Weights of a small transformer language model: 283M tokens.
MLP neurons of a small language model. Each row is named by its layer, matrix (gate and up: input weights) and neuron, and shows model dimensions 16-143. Each number is 200 + 30 x the weight over its row's rms, rounded and kept within 0 to 999. A neuron's up and down rows have the sign that makes its largest values positive.
Before each neuron's rows, "fires after" lists the tokens most often just before its 100 highest values on Wikipedia text that the model never trained on.

fires after: "\n", " (", "\n\n"
L2.gate83,225,252,178,254,159,181,201,232,203,209,221,133,256,167,239,173,285,182,250,213,190,181,193,222,207,154,145,152,226,192,172,187,162,169,215,186,183,177,220,196,183,223,221,157,205,167,174,217,210,228,261,162,154,227,170,163,199,197,163,206,187,199,239,191,163,205,173,198,159,204,215,191,179,215,227,159,176,188,182,214,191,170,194,207,205,188,195,224,220,176,200,214,194,166,246,179,180,173,185,228,129,190,227,229,188,208,221,165,229,163,184,236,265,183,234,141,227,183,228,196,230,170,256,175,178,181,174,191
L2.up83,275,188,192,168,193,213,172,213,187,151,227,163,216,153,248,239,235,145,156,228,205,218,237,183,217,129,186,191,241,154,260,155,232,157,209,173,190,174,188,173,159,216,189,196,197,166,140,204,156,233,230,166,178,209,203,208,198,236,237,164,177,173,228,213,181,175,214,183,180,228,198,217,202,202,203,218,187,147,241,215,235,153,189,222,166,212,234,206,273,170,183,194,203,148,219,209,196,247,197,159,180,196,211,203,231,241,208,169,165,179,138,181,209,225,265,219,199,205,183,222,180,226,225,179,222,214,227,183

fires after: "="
L2.gate407,188,188,203,247,235,184,268,234,167,174,158,189,208,186,174,191,190,248,209,197,211,161,209,123,212,212,234,205,200,198,165,181,215,232,135,198,190,200,217,183,156,142,171,165,250,250,216,206,175,176,201,231,232,188,199,238,137,224,175,221,186,199,226,260,182,201,183,210,139,178,170,205,226,187,171,194,228,235,210,241,217,208,188,205,151,186,190,126,213,267,205,175,234,258,206,191,263,210,139,187,269,210,212,158,263,183,221,227,210,209,197,227,175,212,182,257,210,221,167,178,199,196,178,191,195,217,218,187
L2.up407,276,240,185,182,235,205,191,181,179,208,255,200,254,167,179,161,178,233,161,201,212,197,166,182,177,197,167,204,255,207,193,210,246,232,179,190,268,225,260,191,193,212,166,221,155,187,181,184,169,170,194,136,201,209,208,196,182,228,182,160,213,200,219,222,213,160,245,216,210,187,195,229,248,223,171,196,246,183,114,204,212,174,201,198,215,152,216,241,156,205,174,223,216,232,197,205,194,200,232,190,188,227,226,221,190,169,198,211,240,214,226,235,254,185,229,226,217,229,154,221,242,302,209,185,190,157,186,201

fires after: " (", "(", "\n", "\n\n", "-"
L2.gate414,158,180,216,193,218,217,224,167,173,193,180,213,186,138,226,177,218,217,169,213,247,240,245,176,206,201,174,202,244,226,212,182,272,186,192,189,173,229,216,199,189,253,178,190,226,198,199,244,237,240,223,167,212,215,203,202,155,193,213,158,198,212,217,156,241,229,234,131,206,158,222,215,178,232,170,164,247,131,235,236,121,177,239,164,259,190,260,211,194,218,209,187,242,141,195,204,138,184,142,228,143,195,230,187,208,218,247,231,197,198,190,169,240,171,243,192,186,193,214,205,189,147,240,242,224,191,221,200
L2.up414,219,206,227,194,221,192,183,179,179,206,174,160,245,193,257,165,196,227,160,220,205,183,196,183,209,212,205,165,243,152,186,173,230,215,159,163,216,195,214,177,221,246,210,177,281,224,190,192,205,248,221,167,182,222,157,253,193,202,191,197,242,223,245,189,184,177,192,212,193,204,216,204,219,226,177,133,203,173,200,216,192,223,228,140,242,212,243,209,195,210,233,153,232,126,227,208,141,143,169,211,188,149,231,197,196,234,248,199,162,223,192,245,263,172,250,181,173,238,198,222,133,185,230,234,172,204,204,159

fires after: "=", "-", "\n\n", " (", " to", "\n"
L10.gate99,223,233,206,182,188,189,183,155,183,194,283,251,218,212,211,222,228,225,200,150,212,255,218,240,180,170,146,185,266,163,218,224,227,192,249,190,225,213,195,203,188,203,184,238,205,199,176,185,195,233,223,199,261,182,211,174,194,240,192,169,240,228,148,164,195,217,220,150,171,208,259,213,192,176,177,182,243,130,197,191,214,239,212,203,197,213,275,238,235,198,264,190,210,204,225,198,202,220,175,287,170,170,206,217,184,173,192,183,229,198,219,186,193,135,200,157,182,260,216,231,238,206,196,168,224,151,194,181
L10.up99,174,171,144,181,200,197,261,224,226,144,177,175,155,214,213,217,210,167,163,209,261,188,251,202,157,211,217,238,261,192,155,188,225,212,157,171,220,155,242,195,195,153,199,239,214,223,176,199,159,199,245,193,213,160,263,197,224,215,180,253,202,236,169,192,179,257,177,213,160,196,213,208,170,156,187,190,158,189,166,214,235,219,209,237,195,205,232,200,219,151,162,131,205,166,190,258,220,177,153,214,201,194,167,246,188,169,180,124,209,207,246,184,185,209,165,256,234,235,203,174,187,211,204,192,183,223,183,210

fires after: "\n\n", "=", " (", "\n", " \"", "-"
L9.gate268,195,225,269,208,227,178,214,177,195,193,224,231,205,170,193,210,245,169,213,209,194,246,246,221,162,189,195,197,247,245,210,201,145,206,192,187,225,207,193,255,189,190,190,212,185,202,148,171,185,272,283,149,204,190,235,229,162,217,201,171,195,248,196,202,185,250,214,175,220,156,226,247,199,205,216,205,263,163,229,206,232,231,184,248,262,199,215,201,211,163,241,190,167,192,286,211,161,240,183,278,202,179,238,200,221,195,237,188,229,215,185,220,251,210,218,191,252,183,210,224,194,202,267,194,208,223,210,219
L9.up268,239,204,214,167,229,188,197,197,196,186,205,221,218,204,287,190,182,124,149,170,214,218,204,216,190,183,170,235,201,201,164,244,143,235,199,152,223,234,167,244,199,230,222,227,193,188,161,186,151,222,200,154,234,210,249,224,183,214,168,208,207,255,192,181,216,165,199,129,160,176,168,256,199,171,190,163,165,218,255,188,248,223,157,172,222,199,216,190,252,146,227,193,221,188,222,219,199,199,189,250,186,161,223,202,205,173,181,181,211,235,203,209,236,225,231,262,168,204,146,195,209,223,196,226,194,199,179,220

fires after: " |", " the", "-", "|", ";"
L2.gate334,233,242,198,223,216,136,214,200,203,203,219,193,174,209,178,181,150,133,178,203,174,224,164,170,176,137,216,175,226,208,193,169,154,187,256,211,206,266,211,211,184,220,183,226,201,185,157,241,184,200,203,184,151,214,191,218,236,238,155,183,192,249,201,206,205,178,225,173,197,202,218,184,180,211,185,136,215,243,225,204,226,151,199,148,235,167,181,211,182,183,260,245,233,203,196,172,190,221,195,180,127,184,198,195,205,105,197,162,218,167,186,228,161,193,210,182,218,203,208,216,222,167,239,241,175,250,211,205
L2.up334,210,238,201,205,226,190,289,245,261,176,230,167,161,148,180,127,182,173,158,163,212,210,180,195,230,203,220,194,204,223,207,161,184,203,195,210,196,233,220,170,198,187,202,200,247,217,153,191,212,226,199,214,193,218,188,217,203,292,182,178,224,195,216,222,257,217,211,157,194,229,176,202,220,232,202,195,267,184,211,169,155,143,238,184,208,155,170,229,149,177,241,219,226,203,207,169,223,191,209,201,163,162,171,224,176,150,252,227,207,200,205,209,138,156,183,209,196,216,217,195,248,178,238,208,191,202,185,163

fires after: " in", " to", "\n", ",", " of"
L10.gate279,167,257,229,217,220,220,203,190,186,232,254,214,173,181,184,239,209,176,221,198,144,273,185,226,180,175,221,205,209,227,223,205,180,194,183,131,215,265,207,227,184,199,184,219,194,174,162,219,204,252,163,180,212,213,218,188,171,227,177,225,203,221,202,242,179,276,231,169,185,197,227,204,209,219,155,132,200,157,218,173,210,202,160,210,223,239,243,205,174,158,199,147,233,202,252,162,157,252,151,205,145,145,194,166,131,144,230,225,209,220,179,200,194,205,222,194,195,213,190,196,236,221,237,189,227,202,184,185
L10.up279,176,203,167,208,190,205,215,175,225,215,212,230,173,173,203,153,198,206,179,178,166,215,171,221,180,199,240,181,199,203,257,134,183,184,179,166,226,207,146,240,213,205,175,225,242,200,160,275,152,197,174,196,258,234,200,203,206,179,163,192,169,225,207,239,209,215,209,178,222,158,217,186,156,245,180,166,185,188,228,250,182,197,205,118,218,174,163,214,206,218,201,189,234,183,181,239,182,221,164,221,185,169,186,190,225,128,220,183,174,256,164,237,181,208,182,154,146,227,229,158,163,265,193,210,225,272,198,153

fires after: "="
L2.gate231,208,160,178,226,153,198,202,166,190,200,173,191,199,172,222,156,298,176,180,201,168,189,191,157,203,177,167,209,190,195,129,174,215,210,193,233,174,211,234,258,224,190,218,164,151,188,188,209,181,189,208,173,222,218,210,141,174,285,236,227,164,185,232,176,141,141,187,188,234,225,161,176,178,200,244,206,226,173,249,206,260,195,237,215,166,216,189,219,210,188,193,241,226,209,155,234,137,195,119,224,215,218,197,192,190,187,184,210,194,223,203,205,176,188,236,163,190,197,125,226,215,215,227,214,158,185,217,206
L2.up231,194,205,192,219,159,188,211,194,180,231,216,146,237,208,191,155,202,227,158,194,164,182,156,229,209,184,137,189,169,201,172,192,195,188,211,235,220,239,248,209,273,230,219,203,185,194,145,224,238,232,164,192,210,188,166,189,174,221,137,170,159,197,231,247,220,186,126,216,208,213,220,206,208,174,252,202,266,209,218,210,226,222,203,171,188,167,204,255,147,229,143,190,243,197,191,205,227,192,225,228,156,166,190,171,254,207,234,223,243,253,188,191,185,145,224,251,210,151,189,223,204,220,199,241,224,198,208,176

fires after: ".", "-", "%", "ho"
L9.gate221,199,178,221,209,169,208,180,173,142,235,214,244,192,214,213,201,189,203,183,229,235,153,179,217,202,234,175,90,270,226,219,169,217,192,212,153,190,186,200,157,157,196,166,263,170,211,202,215,242,150,189,175,159,211,203,223,125,214,247,160,195,167,193,175,194,180,157,207,165,225,244,248,227,245,189,222,222,136,233,186,158,145,187,178,210,175,234,199,217,234,170,211,159,180,184,168,181,222,218,229,209,195,246,195,168,194,200,220,139,240,207,223,192,213,199,201,191,217,234,202,214,154,174,170,184,194,179,181
L9.up221,214,190,156,205,201,223,203,217,192,193,188,231,227,257,172,221,215,230,201,176,184,187,150,200,142,240,216,191,182,221,207,258,200,237,125,216,216,206,218,195,200,218,195,199,187,212,169,203,168,247,191,167,186,198,227,168,174,205,227,248,155,240,265,196,166,166,195,186,185,141,225,198,232,229,256,191,199,213,189,133,213,216,203,240,241,170,185,193,212,218,167,212,165,203,223,176,226,167,271,212,210,240,242,159,171,183,241,217,217,234,218,227,175,206,182,219,172,278,150,223,151,178,167,193,245,246,206,188

fires after: " =", " |", "-", "|"
L2.gate409,226,228,210,304,210,173,170,183,221,170,252,143,203,193,193,223,218,135,159,180,176,285,219,244,240,194,185,158,192,195,193,194,193,130,184,187,231,230,196,154,228,237,204,247,202,211,168,167,199,180,187,135,171,194,142,199,174,203,215,169,177,213,250,211,171,164,232,187,246,196,205,220,217,205,183,182,241,203,167,182,299,141,201,166,195,237,188,267,227,224,209,249,211,194,188,183,232,175,196,223,174,178,206,220,177,173,214,159,211,195,201,226,183,185,230,194,231,201,206,198,155,205,219,208,196,193,194,176
L2.up409,219,249,181,253,158,173,173,188,220,230,230,178,226,198,158,165,245,143,215,196,189,262,202,207,191,163,152,127,213,210,228,224,195,161,198,202,216,233,195,155,202,245,216,239,198,196,150,179,203,191,219,135,141,172,165,224,167,200,249,161,225,208,237,199,199,183,270,209,208,228,273,224,213,203,199,170,263,185,178,185,269,135,227,172,200,204,183,276,210,253,181,244,215,166,224,142,226,156,235,214,196,192,219,226,173,195,198,159,208,193,163,184,185,201,263,217,226,207,169,207,188,215,221,201,199,175,176,212

fires after: "\n", " in", " to", " was", ":", ","
L10.gate370,235,243,237,169,192,212,236,232,167,195,193,179,175,199,225,222,201,232,181,244,219,230,203,265,207,189,170,153,225,197,187,190,183,214,199,222,220,220,146,195,184,217,235,220,195,122,184,192,223,222,224,218,166,215,161,134,223,219,222,238,233,196,206,197,178,203,203,163,266,226,229,271,204,205,225,181,202,189,211,156,154,219,121,182,212,214,222,224,166,198,185,164,220,176,198,228,245,241,186,189,187,226,205,190,221,124,227,204,227,208,168,196,248,146,226,179,164,227,179,182,186,219,256,153,192,242,217,249
L10.up370,226,217,224,215,181,178,218,199,234,194,245,191,175,232,212,228,214,223,193,180,153,181,147,170,190,207,199,243,169,179,198,211,207,208,166,164,193,260,217,186,222,173,226,218,237,162,212,180,191,192,129,188,221,139,201,158,201,210,240,215,191,211,215,198,257,186,207,206,218,212,201,213,164,206,240,270,207,217,210,207,203,183,210,116,206,202,202,168,185,176,226,195,252,225,207,230,205,207,234,250,235,162,201,188,170,270,211,172,221,163,150,190,253,177,196,172,217,235,201,185,212,209,227,244,228,257,162,239

fires after: "=", " =", " Kar", "m"
L4.gate1,180,177,231,252,200,193,192,210,189,249,208,201,179,164,214,209,260,144,188,189,184,189,177,198,141,244,184,211,267,220,224,189,187,210,170,201,208,231,206,162,206,170,229,164,141,183,136,208,199,201,213,203,220,235,250,174,206,235,189,143,163,244,205,192,206,187,215,230,196,213,264,217,206,199,226,213,178,284,174,196,256,172,213,250,166,162,205,253,205,163,198,224,214,225,227,197,151,239,217,197,163,264,230,180,176,200,216,186,240,189,164,228,186,219,218,163,263,211,187,264,212,198,202,160,177,193,219,243
L4.up1,154,220,205,192,175,182,190,195,227,195,193,161,153,177,152,202,237,239,208,235,187,219,165,234,202,155,200,292,205,225,223,249,122,226,190,166,206,198,266,157,227,233,239,206,204,202,185,148,231,170,228,169,228,214,193,216,141,225,179,174,140,239,205,208,227,208,197,233,186,218,209,233,205,197,214,260,194,196,195,165,225,159,207,219,157,206,177,184,195,203,206,210,162,197,196,178,236,195,227,219,230,274,183,167,259,184,221,229,170,190,200,185,229,260,175,210,217,215,206,269,219,220,187,147,177,167,234,225

fires after: "-", " cr", "|"
L9.gate251,138,161,226,230,270,235,139,220,181,241,201,201,199,188,187,203,246,185,171,233,217,232,170,192,273,198,215,180,230,183,274,165,213,172,209,163,222,227,216,200,182,182,180,217,199,228,169,146,197,243,228,204,199,205,187,181,155,187,201,220,203,205,215,184,207,146,251,148,209,238,200,185,187,182,188,186,217,206,128,244,233,161,194,245,205,170,205,234,185,172,225,196,184,204,188,215,194,220,180,212,212,175,220,218,203,200,184,245,255,163,216,171,199,221,225,244,224,181,224,169,214,204,240,217,219,208,162,235
L9.up251,227,197,190,223,220,188,214,212,180,194,258,225,140,213,198,202,207,180,183,147,201,223,173,242,186,228,170,146,166,234,199,162,163,212,167,199,217,217,170,132,225,255,173,225,239,174,216,181,216,164,201,217,140,230,200,172,173,222,214,175,220,163,228,190,235,219,196,212,225,250,224,214,242,163,168,158,228,172,226,189,195,233,262,136,175,189,195,160,229,153,260,188,206,223,198,197,256,135,231,168,169,177,163,252,187,206,186,225,197,209,227,232,213,210,226,178,196,233,208,143,194,200,199,262,228,178,246,215

fires after: "-", "=", " |", "\n\n", "{", " un"
L10.gate13,182,200,218,195,183,173,202,195,146,200,195,214,249,175,210,267,185,159,214,255,234,208,221,185,169,177,232,219,190,172,206,207,210,197,183,175,217,255,197,201,202,187,193,225,198,156,215,206,174,104,231,164,242,175,167,193,211,214,198,237,218,197,212,192,157,256,196,184,170,215,163,209,179,193,151,201,209,223,167,179,222,207,181,196,213,180,191,244,222,207,196,165,177,183,188,158,178,228,232,229,186,155,174,208,153,177,287,231,185,285,256,185,168,215,229,176,171,198,156,243,232,215,206,158,177,130,187,207
L10.up13,190,205,175,190,243,228,143,148,173,143,209,191,194,191,205,170,193,178,252,277,220,192,129,161,186,222,126,208,186,179,160,150,164,236,202,189,248,215,183,191,178,190,225,153,230,179,223,212,237,221,189,241,247,159,155,233,187,176,211,171,225,203,269,172,166,151,184,162,176,225,185,259,230,204,184,233,204,211,189,149,277,221,213,230,192,182,187,204,207,249,235,213,206,211,225,181,132,192,220,155,198,220,194,225,264,215,184,170,158,217,156,239,185,157,186,166,181,210,211,214,201,228,195,186,200,173,206,179

fires after: "=", " Mir"
L3.gate178,230,153,212,186,197,215,196,235,155,167,200,189,213,217,191,209,253,214,193,225,205,155,195,179,164,203,253,232,223,219,156,198,186,197,170,195,194,230,236,146,188,173,181,208,196,162,168,170,262,149,251,177,215,236,224,222,179,225,214,158,191,238,237,201,184,110,195,147,161,222,158,194,180,226,220,211,237,220,223,199,258,188,205,203,197,208,178,187,223,179,206,240,250,185,239,226,206,214,193,259,210,237,151,249,194,145,206,185,179,171,209,143,193,166,182,167,226,187,143,214,199,215,171,210,183,185,241,188
L3.up178,189,260,236,223,279,160,174,241,217,209,233,221,169,180,193,153,227,229,200,214,186,169,177,232,202,161,224,194,226,223,180,234,198,181,152,259,259,197,262,193,236,207,243,206,214,130,169,162,241,217,187,259,171,156,234,192,218,113,187,239,227,202,214,179,175,168,234,243,185,184,200,224,227,172,199,220,182,189,181,173,227,228,215,207,172,182,210,208,224,223,188,155,207,166,201,204,167,175,213,201,236,192,231,231,208,196,171,222,214,242,177,206,234,192,234,200,143,156,171,175,206,252,197,189,211,173,223,163

fires after: ",", " (", ";", "\n\n", " 1987", " The"
L7.gate190,240,174,216,178,193,163,223,174,172,179,187,159,150,226,234,230,238,194,198,197,144,142,216,192,228,145,152,202,244,203,169,185,184,157,216,235,194,180,181,246,181,181,217,190,188,242,201,202,217,204,187,179,205,242,189,224,124,231,254,175,272,196,215,221,192,219,212,193,146,236,245,202,182,231,173,199,216,230,192,210,215,201,225,180,208,219,203,188,214,234,243,241,188,113,194,181,194,241,197,184,183,214,250,177,145,196,207,185,246,195,184,230,197,221,224,244,176,252,182,194,198,168,176,160,210,173,208,233
L7.up190,211,233,195,194,146,200,210,237,189,199,232,192,189,148,214,205,213,219,240,173,203,206,206,237,199,192,192,141,176,199,188,204,197,183,174,138,202,216,182,221,196,189,203,178,203,203,179,171,220,230,241,213,176,254,167,205,190,194,205,196,167,156,189,182,163,294,187,240,223,192,212,201,219,207,124,136,249,184,222,195,202,161,207,148,195,237,148,185,186,207,205,230,255,177,257,171,219,212,174,182,218,131,247,199,116,167,237,217,201,223,217,194,217,175,219,170,191,256,118,167,211,211,161,221,149,203,188,185

fires after: "°", "″", "|", " In", " |", " Total"
L2.gate430,260,192,150,255,218,186,162,166,160,269,175,166,138,158,251,207,184,228,195,203,187,174,192,210,178,181,190,195,249,202,203,190,175,229,173,221,237,244,211,216,230,212,179,220,168,223,173,175,211,175,240,179,147,285,193,186,178,184,197,152,144,196,247,261,212,228,241,178,209,228,212,208,183,221,185,175,191,236,167,167,265,173,169,225,202,185,260,197,204,181,175,251,201,216,183,202,150,138,186,183,191,237,209,197,213,175,202,179,201,189,249,200,222,196,186,172,190,223,251,228,167,242,196,207,204,228,203,228
L2.up430,198,174,163,194,244,207,228,217,169,174,211,238,203,192,209,151,198,216,175,181,216,187,126,223,218,204,204,149,175,198,201,152,196,193,164,192,215,182,226,181,210,187,219,167,181,246,161,208,190,156,194,237,190,262,201,193,248,210,216,205,165,194,227,196,247,183,216,170,161,225,170,171,210,193,170,199,171,219,204,260,196,136,163,183,196,151,198,198,245,200,203,220,260,242,198,214,208,191,228,202,174,192,141,194,102,151,215,224,189,227,243,173,129,186,235,238,158,187,205,167,199,248,199,229,244,246,183,201

fires after: "\n", "-", " Pos", " was"
L7.gate64,180,235,225,231,237,201,221,162,205,199,199,227,154,252,170,173,192,158,164,213,207,199,171,247,232,188,135,218,174,256,202,186,193,230,178,212,187,200,192,272,216,190,151,171,201,181,179,196,222,226,176,194,194,216,233,233,201,235,196,195,204,209,196,188,201,227,202,144,205,233,160,226,242,256,171,171,154,232,222,173,186,215,86,210,183,181,244,240,235,216,166,222,248,226,124,171,162,223,166,181,180,190,200,223,208,205,248,168,207,197,228,178,211,172,245,214,235,286,164,187,214,163,259,162,215,206,247,189
L7.up64,260,244,206,212,198,157,210,213,189,127,230,170,223,147,238,228,151,238,167,212,224,206,191,196,209,191,178,198,204,185,179,206,168,224,141,199,205,260,236,221,221,199,167,201,197,169,180,211,230,188,190,208,155,178,277,169,202,242,174,245,253,178,177,233,224,182,162,200,168,267,195,223,218,236,177,219,151,175,202,221,208,193,177,193,172,174,212,226,195,190,136,210,212,158,189,180,204,205,207,186,202,220,207,240,168,191,209,193,185,198,160,142,188,157,162,219,212,214,221,215,195,185,220,146,159,167,214,138

fires after: "\n", ")", ",", "\n\n"
L9.gate160,196,249,239,214,208,174,154,235,161,220,258,166,252,153,188,198,235,234,194,208,182,234,201,192,177,214,164,210,207,264,182,194,152,174,227,178,159,231,235,189,184,169,204,186,180,175,218,156,213,263,209,160,203,234,216,201,218,224,187,220,211,178,158,176,191,214,209,169,191,219,191,234,215,223,180,164,236,218,176,196,191,201,197,189,197,242,203,263,235,210,261,160,201,150,223,204,238,219,195,226,155,201,178,196,191,262,223,273,219,214,224,242,247,240,249,176,224,215,205,216,203,224,210,161,188,210,217,164
L9.up160,192,211,220,182,237,194,184,217,189,167,190,204,223,239,203,234,183,212,246,223,178,241,206,181,149,200,275,197,224,207,197,188,260,194,197,230,224,245,221,197,135,203,188,230,92,173,206,238,190,219,214,194,222,139,198,191,224,244,173,189,210,188,207,224,215,224,156,202,175,224,171,210,191,193,172,235,212,177,167,139,207,168,208,268,220,166,203,188,174,180,208,176,241,162,202,225,203,216,181,188,176,175,210,204,216,206,223,198,186,203,215,201,266,216,173,177,213,213,237,218,176,205,148,185,193,197,277,170

fires after: "-", " |", " 1", " 3", " 2", " 6"
L10.gate373,252,175,170,221,164,183,166,186,158,171,204,184,193,232,194,191,172,158,190,197,226,196,195,256,152,186,216,199,231,179,187,231,225,234,189,184,235,199,176,192,234,212,203,281,208,200,266,173,217,155,199,173,235,249,183,225,199,203,199,186,185,187,201,209,147,182,235,200,206,168,201,250,183,180,145,155,220,178,180,219,216,190,212,212,182,240,198,268,266,184,185,227,210,188,252,171,184,178,215,230,105,179,206,205,203,153,194,164,215,203,238,211,222,117,218,194,235,207,132,172,205,204,214,206,197,118,192,226
L10.up373,214,177,205,233,224,178,173,223,189,211,193,236,202,194,167,179,154,165,166,233,234,144,134,229,182,211,136,185,133,179,169,212,217,214,184,205,263,243,188,203,158,134,215,209,161,241,211,200,185,165,166,197,263,190,193,200,235,198,185,250,194,183,188,223,204,199,190,238,188,209,201,233,182,154,214,245,141,184,172,212,215,241,239,179,197,171,193,270,175,208,221,171,185,233,198,167,158,180,163,200,178,204,240,159,222,168,136,182,196,155,197,210,221,170,229,174,247,170,199,147,243,165,188,230,220,169,136,188

fires after: "-", " |", "."
L10.gate237,224,176,229,224,214,196,215,176,175,186,196,168,156,176,211,189,197,128,204,174,191,186,172,203,210,169,154,152,181,217,179,189,126,199,196,230,225,222,201,223,216,257,209,204,159,209,196,131,186,178,215,179,236,224,229,244,219,192,262,191,199,199,225,250,178,181,191,187,216,256,157,224,238,184,130,202,231,216,222,162,213,258,196,221,126,179,208,197,209,235,216,174,182,205,226,163,195,180,166,233,199,163,251,215,158,155,243,167,204,210,209,211,196,191,185,177,207,257,204,205,177,204,137,205,185,186,155,203
L10.up237,263,185,163,262,187,200,194,239,182,205,228,150,243,150,188,136,191,190,259,202,200,191,225,168,201,213,169,161,151,183,175,185,205,172,165,146,264,226,200,160,175,238,162,194,172,201,148,212,221,158,190,221,184,215,187,225,219,157,175,204,245,191,222,211,157,200,192,212,215,220,228,177,236,208,188,253,204,256,199,180,249,173,184,224,160,184,165,194,248,200,222,182,204,226,174,176,176,160,221,176,167,178,246,228,161,192,189,190,211,212,152,191,184,213,231,213,194,243,233,197,233,207,190,256,199,226,139,178

fires after: "\n\n", "\n", "=", "."
L10.gate349,191,200,204,223,204,194,172,234,185,185,207,180,202,177,208,229,222,162,164,238,184,177,184,189,226,175,162,140,261,195,178,193,220,192,232,229,188,226,193,182,194,261,184,237,172,158,171,208,228,223,193,201,183,248,169,179,175,257,243,198,190,187,217,156,181,219,209,157,192,234,198,231,269,231,200,135,248,216,184,157,190,216,165,173,199,253,257,202,195,186,205,187,198,179,214,190,174,235,171,202,154,210,197,167,206,172,285,199,197,224,250,240,272,213,187,175,219,231,171,222,197,188,215,171,230,233,206,146
L10.up349,178,199,154,200,208,158,188,219,239,227,187,193,139,183,192,301,200,226,163,211,197,149,225,176,224,204,167,225,244,207,158,178,221,223,224,182,287,233,226,200,223,266,196,189,150,166,122,204,207,251,213,210,209,207,212,159,172,247,234,248,203,222,200,187,227,254,215,208,167,215,163,202,171,231,247,183,245,244,230,144,234,223,248,164,209,194,205,172,189,138,203,175,233,231,160,231,206,207,191,190,148,204,191,181,179,214,239,176,216,220,188,191,235,222,234,189,171,202,170,220,216,242,202,215,226,227,184,187

fires after: "="
L3.gate128,234,234,241,258,139,189,205,172,160,222,217,202,193,186,228,241,239,218,237,212,177,167,201,162,167,161,214,189,215,239,203,134,235,171,174,212,226,200,218,199,246,242,184,249,175,142,189,210,214,256,209,200,163,213,218,210,188,166,153,194,188,235,176,226,134,165,198,183,215,235,180,195,173,174,168,174,206,220,182,236,242,181,249,186,179,224,252,209,212,151,215,187,228,186,204,214,175,160,187,172,196,183,202,178,152,198,209,135,154,209,211,208,216,186,166,211,269,224,207,217,234,260,201,150,217,191,246,186
L3.up128,178,253,187,217,195,194,217,232,222,201,221,183,176,249,175,195,230,217,233,193,191,149,184,196,257,140,248,220,209,209,176,192,140,246,180,212,183,249,234,159,141,198,181,230,187,204,227,173,179,211,228,202,187,174,199,184,207,156,257,204,185,223,238,221,189,210,198,212,153,212,244,94,184,243,203,243,263,217,213,200,239,179,197,212,201,180,178,167,213,192,208,250,222,261,181,236,208,225,180,180,236,210,201,165,200,151,206,171,186,199,145,182,218,202,212,183,185,144,200,224,210,192,195,246,223,209,222,163

fires after: " \"", "-", " (", "\n\n", "\n", "."
L7.gate41,217,243,179,257,238,163,176,207,171,192,219,205,175,162,169,213,180,210,240,243,208,233,213,197,210,244,193,148,227,210,204,174,140,142,251,221,185,238,188,215,195,256,185,232,236,178,192,197,178,244,165,207,177,250,187,163,173,243,190,202,203,163,177,182,183,218,224,181,127,162,250,242,189,221,221,168,221,184,183,177,165,221,164,224,172,189,239,232,186,165,220,221,149,180,192,209,185,225,175,242,165,206,219,168,206,169,187,174,208,205,251,221,231,199,183,179,189,242,198,195,222,172,237,183,174,189,262,162
L7.up41,213,156,211,198,189,220,170,175,206,173,177,244,245,99,134,205,219,195,218,201,205,201,204,232,217,224,191,183,188,216,204,186,131,201,213,206,202,192,228,212,186,234,215,211,226,172,208,213,184,257,175,228,229,155,213,199,147,201,194,208,225,214,159,181,151,227,214,154,187,194,230,175,241,148,233,221,223,207,174,191,216,214,198,167,157,207,208,233,155,126,196,198,156,191,186,233,171,235,182,228,202,166,251,187,222,211,267,217,210,206,229,150,203,191,238,180,169,242,230,175,211,221,189,206,237,207,188,172

fires after: ",", " (", ")", "/"
L9.gate132,160,129,154,225,221,206,131,212,188,217,183,163,156,246,242,166,158,174,199,233,215,180,212,252,155,209,219,198,200,212,147,204,180,184,238,233,160,209,214,175,200,211,229,150,165,222,221,149,133,222,196,196,204,218,204,172,210,203,245,193,254,185,156,209,202,215,191,232,178,175,225,227,229,236,213,163,224,183,180,186,172,247,226,113,228,264,231,230,149,201,222,211,203,176,226,215,161,260,178,186,215,242,177,217,158,178,257,180,208,217,193,247,225,206,211,169,177,226,155,233,159,223,187,160,190,177,191,240
L9.up132,166,217,173,166,172,184,158,192,181,254,261,166,184,209,243,200,254,201,203,214,193,204,221,192,226,274,173,187,198,207,223,228,200,241,188,222,203,194,191,186,190,236,212,226,182,210,192,158,219,153,164,230,188,244,195,247,271,221,155,188,166,198,199,189,125,195,220,194,220,175,206,206,229,250,154,153,178,215,180,194,220,142,198,200,196,245,190,206,213,183,245,203,158,230,221,164,256,165,229,196,172,219,188,197,207,204,247,239,170,268,198,153,177,176,253,234,189,181,203,197,189,212,160,159,194,188,168,178